Weights of a small GPT-style language model, trained from scratch on English Wikipedia: learned positions, biases.
MLP neurons of a small language model. Each row is named by its layer, matrix (up: input weights) and neuron, and shows model dimensions 48-175. Each number is 200 + 40 x the weight over its row's rms, rounded and kept within 0 to 999.
After each neuron's rows, "fires in" lists the words (lower case) most often at its 100 highest values on Wikipedia text that the model never trained on.

L3.up1441,134,146,207,157,57,164,109,250,289,204,213,177,203,216,194,155,141,233,185,177,198,133,183,249,271,243,230,147,259,237,213,199,199,197,154,177,179,251,254,201,253,150,231,149,169,162,216,180,245,269,219,229,175,219,152,244,195,222,170,243,171,245,182,267,255,253,167,190,211,256,210,211,187,204,140,156,202,174,165,257,152,222,262,147,332,164,181,245,158,206,173,149,250,229,154,128,162,203,158,218,250,249,190,203,203,113,166,134,185,181,170,187,185,210,182,229,184,196,204,185,216,229,197,164,223,195,156,192
fires in: "usa", "competition", "over", "george", "president", "mcdaniels"

L3.up1132,149,208,197,193,229,179,123,214,200,230,176,208,232,215,216,152,152,246,156,156,268,233,219,226,259,192,187,187,209,210,261,187,192,184,179,198,190,133,218,216,191,161,153,318,190,200,215,188,214,196,239,239,170,180,230,167,195,242,233,204,159,150,221,204,239,203,215,175,262,161,147,261,288,197,254,215,242,196,174,198,250,201,219,239,152,203,262,158,167,164,121,213,155,128,175,209,253,209,209,221,161,195,209,186,203,195,229,221,197,171,184,198,209,210,134,84,223,225,215,148,235,121,226,208,256,228,225,213
fires in: "is", "former", "began", "has"

L3.up219,198,144,111,247,180,240,205,155,198,195,108,217,216,200,160,237,210,215,215,181,224,206,181,189,277,198,167,232,231,170,269,188,198,232,174,170,213,107,213,208,275,157,179,160,180,224,217,290,191,208,151,281,222,166,292,200,270,232,186,141,174,180,241,185,161,206,142,181,187,245,211,258,214,165,238,228,205,202,148,240,149,218,196,229,326,119,142,233,244,213,236,199,152,221,211,216,240,237,209,144,202,226,157,168,237,268,206,239,232,138,221,199,131,234,179,223,169,198,164,240,242,182,223,167,197,190,202,198
fires in: "or", "order", "popular", "year"

L3.up923,157,214,201,221,225,228,200,175,207,221,205,161,233,169,243,222,211,282,243,199,137,177,276,220,190,195,146,201,168,211,276,178,108,211,215,206,163,91,204,230,252,172,203,251,215,212,172,201,180,227,251,156,122,201,218,188,133,160,226,255,196,228,185,180,224,258,207,182,208,219,220,199,193,275,170,256,178,246,183,164,139,182,159,235,225,143,216,234,137,212,200,245,119,138,226,166,176,170,238,167,186,236,195,183,237,161,111,219,130,196,166,133,208,165,120,157,216,215,183,171,160,201,202,151,214,228,161,174
fires in: "of", "daugava", "residents", "despite", "arts", "florida"

L3.up250,225,217,204,197,207,168,173,198,199,165,168,197,175,227,178,177,188,293,194,159,203,213,118,164,193,141,231,178,186,227,116,186,179,240,251,196,252,137,215,231,256,175,133,244,197,170,202,226,280,156,203,220,192,191,185,164,152,222,199,171,118,146,222,112,169,288,157,199,208,215,201,241,108,222,180,234,231,215,136,257,201,183,182,197,230,163,98,225,204,194,125,185,217,195,178,175,211,154,259,245,225,168,248,211,176,225,253,148,206,180,166,203,209,226,144,247,205,198,224,76,273,262,157,216,252,154,177,212
fires in: "not", "still", "noted", "remained"

L3.up1803,235,233,145,176,280,229,147,250,153,114,184,205,246,184,178,206,214,269,229,203,155,260,247,191,211,174,169,206,220,100,149,146,182,243,193,120,216,229,183,188,207,251,160,180,228,215,271,223,212,237,232,149,293,126,177,206,253,278,167,128,205,200,168,216,172,185,200,123,151,225,184,151,206,203,221,171,158,144,163,233,165,114,254,191,221,223,162,201,178,242,265,207,150,217,158,160,258,183,211,215,225,189,265,213,169,212,181,202,220,222,250,87,122,213,174,245,194,219,215,217,136,161,277,208,180,110,200,234
fires in: "became", "was", "found", "land", "financial", "san"

L3.up299,217,169,192,219,149,173,201,206,207,211,194,197,125,259,210,176,197,160,256,173,174,236,267,274,230,223,199,197,244,182,213,196,131,263,165,226,153,194,223,300,153,172,228,184,169,156,219,159,231,246,135,228,201,213,273,154,179,134,239,200,240,194,246,226,156,200,260,158,181,159,119,192,244,220,229,206,238,261,196,240,179,208,145,233,274,269,185,286,243,188,198,121,232,222,220,181,247,179,194,238,244,108,210,117,197,270,227,249,133,176,203,143,163,142,189,265,255,230,272,157,186,255,192,222,221,157,196,207
fires in: "at", "just", "emma", "jody", "label"

L3.up947,194,130,195,282,241,222,206,189,136,174,254,182,211,210,163,184,269,222,177,245,219,231,205,281,212,144,199,169,211,226,218,189,161,198,186,186,230,166,235,217,165,209,222,239,168,195,220,191,241,240,230,198,171,197,179,176,214,200,170,151,139,165,197,176,245,198,117,209,248,210,262,236,203,193,228,267,208,174,228,195,181,199,156,212,210,201,137,138,181,137,229,212,180,221,214,185,218,145,162,263,160,227,227,240,151,177,183,215,182,181,180,215,151,211,152,175,238,198,219,184,252,272,261,208,259,226,160,220
fires in: "more", "production", "man", "management", "harry", "introduction"